Weights of a small transformer language model.
Size: 15 layers, width 384, 6 heads of 64, vocabulary 4096, 28.3M parameters.
Architecture: biases, normalized queries and keys.
Training: a variant of Adam for these matrices, 574M tokens, 4381 steps.
MLP neurons of a small language model. Each row is named by its layer, matrix (down: output weights) and neuron, and shows model dimensions 192-383. Each number is 500 + 50 x the weight over its row's rms, rounded and kept within 0 to 999. Numbers have three digits each.
After each neuron's rows, "raises" lists the tokens whose logits its output raises most directly, leaving later layers aside.

L4.down1093:535489477477488443488454520485386526437504517622456466489442559503479507480517467494555546453528493432466501488423506453531452453494492509504558517497526553515458504476507526447497477558485421531468549442556491524471559515643504454514478528493574489701555563502481560539503463494504528546548392511538409407536479477527589535547423459392438579609450533538484595516520482490452504581528524511582611606494557579548440511584518475558477588504592537570536498459468515596460528543407459432511438507541532535518579470440512572445550465480506525512475476516395486506487504448473441500
raises: "ez", "ees", "lor", "o", "erson"

L4.down1264:501560501554569481520434452466496492413549555553474473480476465493538514592518573527589422540488492517531526497548479428495470546554485453473502482564540528503424517541420520478479344479477501465545502481509550582515511474477504446575597480450501441520503532584415549515493518482427367440415436521503510499515552542502579506500543524438430590463405543485602511466499438460464569529476461476518486463513415484459523480524492494513518553449609450513506433587470521588530530566515464575426533482432512537412533518413553449496496479449558480431572608517537582506476536452511377516
raises: "h", "ha", "hi", "har", "han"

L4.down1525:556460545543510501540500443459456523566490458441431522530515499396514553629499500489475508426460475500479501541495508504520469591437533422502578443542550445515462442513450524495471456429549488497487500514471453558469492548518512519519465497627482461483564612499490564483510389397526542541544499505547509496521485509457465520564580462523500479539488435441462518535502432523483529504407475538506466421523520549514411536524547445464528468525476466461458535556444543520520510488466473564473565410535478542372529508469477468498517555431542570453590473443521454493541489448539416535
raises: "struct", "form", "stitut", "her", "ject"

L8.down466:455605460505512456588374426475509499454512479502511533416548460485511483520504504517508592416564489507481376481473389511460506511406462469569574581464502574491484558503516470620477574487488544480452549447476542503530480540538541530497478524537556474554475479582474557536477524515468528416498583437521436459463517535541497571478522559529525507507579484496527419474621503396460534570486489580498408546470420465558543467460511583516431486454498492414558515476480483517461532442510405514507490438475603511510500502508458457454495565499470463419564478490548474485555413416439525512
raises: "\n\n", ")\n\n", ";\n\n", "ll", ";\n"

L11.down129:481543581500414507459528433464494501533475465421592480463428510473470561407506530437455564488560458510395615449539462542418555563581538540522479444490537568565563459523403552579468516503473568543493609496433378517551406547480449365545526513471555437503454492471505459497517507539489484738508377538555513510475554485533541542494501571539516470632395537483477581492487447577515446489505446614458561579458518497446545519477530538503459507465529518573335475535504461489454471422512478497502507494497485546500503471511479466494555522502498495475503524424414471589568562556460508476
raises: "ron", "res", "ras", "ration", "ra"

L11.down1103:510465531591506483497446595478468476508530606495522486489518554483559442515365494511467551469501539628510490488408473516561517532399543557564426397537403492510497597448468513492483508454404426399508556584489497459478471470489576563449528475542512474493479466557514527485498454526466309509537434505532459478468535420537487485525524496501571535378578505510507457551488515521445521572534504427603517581564518479532553505527484460516446478466450456517550388483414575522574475481659548653431499470505435387566549497485470521574368518471518431508477503555534542522588437514547488511
raises: "age", "ages", "aged", "ag", "os"

L4.down629:485368538518503555487538515422443548498508528501511528374525560430472550487607452504592613472547445540459540474514512452504447513472546459416519458542491552546554490499497500484502556461461530483428623456559560544572525506548532461458471470486441533391503522436532526492451439504638530562430478469668480440465484497494473430525467476484432518520440478557463519507572596534557451593432450559405436470469499553509500632454541493541429378456498465514561547554502551601482547431582537438473551466440488501612533469490538472505523384476534493495487510486461543523448501544525517490
raises: "==", "Pro", "===", "====", "="

L8.down1271:499504454544530468425482498464442589543552564494439466489504552471515546538609495528460504448380518405575451544483489489494392546457503426491497524451460525534478510501487546453545467575597365424527453504493518430510622436449477434479562444477519481475498412570465645524464572424566494548442502454429484398589446505477496550520542503500550476548469501483551431514458534561515519447552468440487537548405539587492495516526487452491485484420496543505469546427365458498517394546498522604591420578525470483475569460457447541502454506425585508498477482456558448409549528520482447453
raises: "h", "ha", "wan", "han", "du"

L11.down1426:475502514550500541528478530508436499496407598492515453390574559517477492467384451416501563476441451509488487477477403470386448491467478536497531452572471519570522448487559451500488551519521458573574468522512467513473562540426514424512593374359501487485555466521482603475548497508515534622447558518551497453595539501550538544422515573416518476510482517501510426438396536543492488582524503512565476417457544493471466463443494528574492453468497436479521497439577488530493511444489497414499474510589415336426520481448492604480524541503483498472487521513479461563466476545523480507
raises: " in", " on", " at", " from", " against"

L11.down1520:490543472588479481506434594511442392481532518421501457492550490527549475494439458571552487366529519436475462437509578513533573511444529452502426464543495479527541570463571519545468470560488557462525507411529559459540549352484528455547481545570611476567476438456497538561431521517461547684524495433493516503445493562464491521515486466473445491625500478601481547487657490464470471471507438447420521468486584502464451521548578510476519485428526527488473539484612402541531492475518516533536466498496617423560507530508557364583526458539491453509579605501477477474520591498507454446
raises: " |", " between", " |\n", ").", " ===\n\n"

L11.down657:509563552612495579478519487528538544546508414434529475507477518387476445555507460499544545563477468485524521519498491561486562470557523532500427443591549592500426533550458525553538447468519565553490589507493523455430415486499382442520487529487484514485470542495541595500571460514476435599510478485475535504521461488588501525490489450392487471518502428517488507521536459516573458438478488496483526431480474542522531360537526553531513488431539507482463443586426454420604349429507562464512553543530554489638495457479452413558486531517504441542484487454515518552499450465452591484
raises: ":", "):", ":\n", "ruary", "="

L8.down1522:586607543458533502553564507556492509573600488592465535459513458485451463505506575504408452448450420536559504418508462523426413537400556401491606551492468501464495532545462511560492461565468437435471511439530484443476476595485552522487552458405581542527404529492444500387466487444528525337530517533423489439538518479518480518602521540477512617508536566571550430504565577484471535422489553490446449541435626548604454476417520484530429506448467481439531504490508506558573520423492491517509558462506488586479432492498448464486549500588521500501477522460519565394483486517488488525
raises: "board", " Chart", " Album", " Top", " singles"

L8.down123:446457429566422515482559574498500600514531575505447496497479537514530450569470582542483506507452578506542488497492615397517501604509587484504478503531457474412510563460462586474508494505523465465408518474569566450573418570398444477469463600418569505491528470590538463526471522513555425443579482519524453496578552553569483516426456423525483609439560584510499496406470536575548553553402541385387478534518418500469494486549532568496595474519548519440443418582499452526607485471515536484459528457469493485504524416445483587451539539525496514565574451471461542483477571558470488558
raises: "ager", "aged", "ag", "mark", " cap"